{"head_dim": 32, "norm_eps": 1e-05, "parallel_block": true, "init": "uniform", "final_lr_fraction": 0.0}
MLP neurons of a small language model. Each row is named by its layer, matrix (up: input weights) and neuron, and shows model dimensions 0-159. Each number is 128 + 32 x the weight over its row's rms, rounded and kept within 0 to 255. Numbers have three digits each.
After each neuron's rows, "fires on" lists the tokens most often at its 100 highest values on Wikipedia text that the model never trained on.

L6.up126:158123084103134164128165135168170111168095130091151088162115094156152082147193128187123148119095146107122165116180177157149059118104126156124111102146144157164156117118115158115166112142113126149121132112121103146144168064141106116136112095166129103100085150113155122185090143131067135223023131077099138117129129135099145071099087162129127109093112140148137150120024091163104141105122126114109174154121082117141120105183166152103080144120127088213155126113091111119073119174153177
fires on: " and", "a", " as", " most", "ly"

L9.up322:113124102125090087169117102162109121147199152092172125132195128122138109095137114136143093088196124156101097069080086152151127152081124172123114111114115125103141092091115134133093155169080057127124155158146178150182165115099159153103136158113126081110062124203126128172154147172069158118092113143187175129155147132168138133165131152140102074107169154077129135119113156079089122068128124120112071136079111108147155116126167106097111131075115101108130198140149188052138147173081144
fires on: ",", " &", " and", "Career", " de", " |"

L2.up629:116129098166177132194120084175141113130136154153144071121127124131096189167117099134172100093123153096101102062097167119130174086147104112181127162098128181130135104209169090085160154113156098142110118094139139115159120115210058098130146157170148119191150165109101103074100075166182112125132126126121106090159128125118102207146066138162093138153101118135080086087138077143096150098161105114187122068093125132095137178105078161139143090136157086135133138123111123114148096170102160
fires on: "-", "in", "s"

L10.up108:110156139075110160172083097120099081169159136102098089130125134081153140161114080110158100105193122084173071083120089152138084146110133182204182127113106088130123045101100081170081115115132170091171113154104130190164085100115130147158149136122099068097144143144106165135094086159119127098113146117170154114131169165155069169118158122127134144152094147177108097088193111058127105110100134098099133164093143100147170105158167146076165160168127122160124168130140169092179147111125151
fires on: ".", ",", " &", "{", ":", "("

L6.up423:184097127115103138147083072122154092158129134115088131123090145147170088086146136134095128112161171112055087111108121163163159173127118148141116013105177072137123159164132205103121148152123135107156100153188067112183093129124106148134098171152093071120129126132037118126097088109126166161170167143125109209165153156143117118093145066146142174144120146132155149102071198141085161182117105131094113186100144134134132110134111148129147126097053142155137122118125122096116114113117130
fires on: "=", ":", " .4", " Silver", " well", " −1"

L2.up525:092112180141061202124114117147124160088133061106096073086154141184120198120109119105164116158119128104142111182127102138157197127117075134135134210119163121136127152229193154121172102103109130126113166134124118124162106166142112156126158101183103162181138146086082149105093079138150121121151181075137121116097108149130146180142098088111155149113094089111120103091178123160088140075120121152134135145073155131122174166138093099148163110086109073214120128132154119160102109125123140
fires on: "\n", " August", "===", ")", "the", "s"

L6.up244:207097175131134136116115120079099156099124088113127179137118147158143090131184151148072174079050105073111149117093104133103119133131139088114121166135097131100130159169136173127133129074083155121118152056130122108127153116145087146129095124155154103140100142146134121166152184163102135153078104127091089120146151143087155047047110080113177154098167166128099127105069196140123126173159101178131126129159062146122169143171075152119121158090121129176177143102099130054125120170111164
fires on: "e", "u", "ing", " were", " ", "/"

L2.up197:093145144116152201069151123179133144136158131153088097064137138117128179248088110125134139120088113099138109087126133158145134142096103146131085171165182106163088185198156136123164108082139096177162140130105112039192093104114115127170051134157146141127158166133107146123108083183130124118068137155101135060094119125119095149083090155158139144146091091163095148099159104129088100099109176133191114121129169091119141168149113121116134124105111143135152163131178108103091146160131129
fires on: " ===", " ==", "\n", " As", " Ag"

L6.up86:123138114126114169152106126190137131183096125118091146087085148173087117172188129113078197094131083112102126130078114187150153123114117148143080163130175153101090070162130091099123161159136074173098155118037168057172111091134178125146116079096147132092133080115143142124129113088138129158049135146147161099177125093193165121101110114165159123148093163135125131182158102132084102152137101118134116180112090097129157112143164134094130149072117128110151128122113183140117196190164101
fires on: " that", " play", "-"

L2.up318:117080142190147155052109096151094120124149114104130128073150179167118195137045076098153163157099106103152109098130089124187144128094099134125114143131124172073108106197141138107149115116163078155131124138120163088186132140151091131134138138153154120179126128134118182093139076170111097116123153096122157153102083155117134188082041097152152171140102123102015102163120125141124176117162104136168143092103142122091177151154068120134148147065099147150150135132129166173144100124104134
fires on: "\n", "s"

L6.up299:177056125092165176081172176134058097143161079107094126176142164080126173097098120112149159076134189145122102107141118163143140127123137158138119093202156134167099090080159153118118159102079115108146177143136108090116136115109150165122096101096143140145143066164132184148072110146147130128106147095109146081171122132196119124113203095107171143102111103081137131111090096089118139096124089081125101166108100129170158214170111151118120127122141150172135112202118126064152096173151142
fires on: "e", "t", "n", " as", "m", " he"

L9.up601:144133121168095167134092146143122110185109117111151128090141119207201169169108088151144145141150123135064087069151103158147128139062159126085117092126118113064148103142112116171093133084129093131112135163109165071191122147152142134113095117194146105117139148174089175074103088194132210143145181090153145111099146173080055161106113079117135133163090116142084103096149146138089098089134095132131083112127062123140171126083142162118140181081100140097131137128078098126133110163129135
fires on: " and", ",", " or", " R", " |", "."

L2.up152:052152132134145148096134104102179118155138105093137128113079153160102174123113098088133137150110113122141128113138150163125192120118108163156124128087151151101171113151083166090141101077142153159075135136086132056198167152127078066108170150122137109180082139112091209098085139136122162120179147153169124158099139172121115205168093088113127167175114135088077080141098140143049147116133111116187163154112083106091153136130142113132149168110120124189146091167051099145143098126112172
fires on: "s", "d"

L9.up103:207080107113183144178097125139173098083087168109130142220145148119200144162092112140145108092160134094081096094121045142141119137144150160130146070103165141142147167134127083106102117123155082187158089133190130092180132099097120134125101186169151108124131141114127148143117075154141169134165124155160145196102173152125108092116100056124135104118076152123142151091042146127142098101184102124147110141115106124040145099099163155152122127134098132123147105111110078154131135138089105
fires on: " |", ":", "):"

L6.up104:091134120081169184152134156134133053143111078144123135198172105170136156125143148098117140149181092094111099163106066150132138132171100157106094089139181118146108152121144102113013136100118084177156109119203108097140132146125118112134065185158198115161142102160156189096140184159102127123124104115093078125108135076113073158148133097120149146126158164104122138144145190095081093106139100179160162118126143094130121120082044141137174107105119097151106119129145120153167135174149151
fires on: ":", " (", "p", "a", "s", "\n"

L2.up599:083109170170126147137100069158121148111161071134072139156135165157092155143082114087128152145085154110162118146150153165114117097102111138108153118108127148122090117093105172124144131104184130100106163107130145110109108142158128114121143106137053089209097102143065210147140173097100169152127136103172137181119112122203158150125186082073172164150113072103076134110112125110082103167120132131117134171134079142035119176173097132164083132069130141156119105172116123205133120155095135
fires on: "s", "ing", "ly", "en", "act", "ne"

L6.up146:068082149115116128122175091132108118135127129107148023141158115122136141140130131116149119172165095099137148129114142157157118126091108142128097090162109179137142062154108148166198142156088133205128116160099088151160160117084109088203144126104143127177199122140116080132125193175125136169159132114118169175144124105095124143165145097183170058133122104128120073180141132129136132140172145061151148131066114104051096108156128141124107147099117122163129126192073118082155139088080180
fires on: ")", " season", " L", " yards", "g", " GT"

L6.up591:178150115119165132115107102104140151138112125137071133136151144144145132114142145190140064114165106112100142127174148165085176132047103063105080122194121100123105101111115166168101140098078102061160153168173125094147163108096112162126087088141164124108097137176156113107144133144102158159102151097093134199120147132137059126114148043058151159103149184098161086163104124138083155120137113127079124139167084113156103069182095158106087132109118122092192123113139180134147180085109148
fires on: "s", "ing", "or", " round", "e"

L6.up568:119107114087157144103110121123117143146121149123123160171120146131094118135123125156165118134143155143113089142112125188141119136090104134165094156116180188142101088174210101186116180090120144106114109179109138168132165154171113107149115095102164138122127104134131116138059064140143178128113140071139158160185140103153115081066147062108168158158103120134082076179087158093128163101176132113067068140107148121102172156128101132088204149080070156115178069159109118082148087151113196
fires on: "s", "st", "es", "t", "'"

L9.up317:078113154078112137155105140157139042122137063108156130175170148116169129162174125137141130149155150103137120136106157161155143086113057153105087133152128157118128062055169150110132098166104152138106184180128182105118170105108111193104167142074141113103162158127134120108120182161115143154143153096069119173119114131132048145041139098101173159111123143134062092168153113106144125107090176112133131161119124089142137068115114120174173135059104122125150143161085156124127094162189161
fires on: ".", "m", "k", "d", "t", "'"

L9.up284:137119120065149155131125092103119146174084136083100089145178094146156131068147111164107145134149108143138116084092111137154132151094195133061166156090161183150115085108169148130082179171098098124145153129095091106122203076168159175125087136075122114142120019195138112164118114150144151189042125101104186082134134097079120071124108132173160128105125149131100114095093113139129083137147112162157142160120123114150130135133109131137113140163117168142083127191091142178124123185117109
fires on: " not", " un", " most", "re", "ve", "ly"

L6.up101:123082143124149116158114121125118141140134110133147129084105152167134135113164161171091155094081091159088069156140110186099174147166183128117079143189162097150085145152175140114117124121143090110147140154148179141133123135056130140201086086133079133149179070130108143096180078172046121171106150065166174068154124124112139115125183120153149112122140121110087108090114125119169090151127176137100094173121127098087160054167139132100129161090094144055107169081085130126100153122086107
fires on: "s", " ", " held", " was", " passed", " follows"

L2.up372:110118138097156173077117133133136125157103118096113179178105123185153054139125105119163122121155141122089104110161126123101137116094127121153100171155138170113097116163109097147184137111199141079066145124133151125157121091140135155115122143151107094168082175138115125137161158088126125133075127121149191143110082157139085145138201117086134198166174123116018111110084155097193137119150203139163130152152128093135148103219134088119029144097119136125126118115140131154090082170100121
fires on: "s", "ly", " often", " widely", " now"

L6.up375:151042064089138119117148108023131125147117117134096123207131141127156131096125180119067154139125045118074128169110107128155091121160156176121114090199193060171104127059153108191070144113107100134161100134146144128104165142090188102144101167162168116170138118101122145176126143160098152160146100129183165124133152154130127133064122133131165146119156096138108089153133128167155086133170173154148117118129103108136162056165143110115112155110083117141111109140101167120145104137095126
fires on: "s", " ", " (", " Party", "Awards"

L9.up234:154118089111129136124063133121131116099144134085154077218162135091160132180172105156137084127159115171130097113074080127128117197160119182143148118116179084086146121169144147126147137131101147161138128100123129112183168091122131186127124184182109150164167093132134073166142121126044188103104140153168090128141122102145174076109141112022133111081131147139096125109097118113111094104113102163110098196091043130165154127160152125107124098144086107096158125180093143095120151129118156
fires on: " He", "age", " and", " |", "He"

L4.up33:110091086097160176162130104050165069153158124149087141145153131106140116179183125158131158073174149132150054110165073151132119122180089210119089136111114133101158136134131116124095140099128078110120162113085152125194180165122128139149167152136168133074049105171136141111154095157093136093124074157085096103184133076158113155068154155112116160149160136167037123143124149147134124168139105137177155116090143115135100107160093164108149120083128082120107143128137088097168130184126127
fires on: "a", "s", " and", "gy", "e"

L7.up473:137110187159094121102115104126162155153126091140138104054114161165138078116199147106108103110136107141149098154126109141132142162105093162136137173150075139101101096159175171133175200129140132170113138161077146109163155094133097112153146121096165106122140121123136111127121133155152141095159178132205188142131094120133144133088154122124131065176179116102074058176129151123070100156095135134164070161148148103104133069155147077052155127066150155161081091157052151161073152146100137
fires on: "-", " yards", " made", " appearances", " goals", " title"

L4.up352:156099157122084181109103122178147146160075164073120142155127105170095174165152084161143142130091119124105098087157124161177171135152154116134039062134109171116112107159147112146175158200190151134155090159085111164101130088154108090115084137184139120103058076094152086175112133067161131126101155129150156103197142088123129137179149121141129113136136157200106153133148088069138123117133124167105169147098102094122142108166130068107111093108106112083123120133082145145129157147141206
fires on: "-", " the", " very", " widely"

L9.up63:119079074113166102101167113116163078162108126084114135145069091084160099139145151096129168159141129132119123112183173138138201155140145101188143195132043167129154099123121100069151131149153121088116139134156122138124189151167149126151104133147193147130157161094040159126149144198107162138138146101109155147155156109071139136121141141119170195159146107154104126105107047138077089077128166086115141113112151115169142120124136111069175166107088098098068117151111148096135104092157171
fires on: " to", "\n", " 1921", " Albums", " 1", " 2011"

L4.up327:119110128077203198128092149078161148097127127108149121139128136109127171123081101116131144137189123119155121095103091159159185151184111143115109116155205207101100121132114062122093143046129069177078146132132163102171117089071149100145145157147133152148123080152135145143123075166071139114076163099071113154137159156133105166091119170116176158142087111132140132070099121146103128112147140100108183148116160074104179114146150159116091105106124127122157116194102113111191124195119139
fires on: ":", ".", " be", " its", ";"

L6.up442:069128106104107154196110116131084111131187139150185102087167082092124099097191130162140102104156114142126095144154131142128175114124056138093121107068135120148127105101128146150144151162124100144095156126097143167135123127161097091148122131074128121101148140191177155187119103218064088117159117106107105063084073150156160149097141141099177174103129122180090057165144101110134188091127157103083109144107156132089170117147103130115213132137162118149096139086103120135183072149127137
fires on: ",", ".", "in", " days", "t", "l"

L4.up61:143115122119131144090127109142161146153122137108128136141130164153092121176088131133095124140169177141165157150114157127129235154086090151165041106146163168108137089102174126129106166099136137138122148154131113153151115104123085138150116088178152147087139092085061123068129136155159183120176139123125139141120108150175108124145186082124196139113095127139079141139195167115130089096111114092073081163143132068040148137061086078165102168068085155139116072146124122167125119105127177
fires on: "'", "s", " of", "c", "t", "v"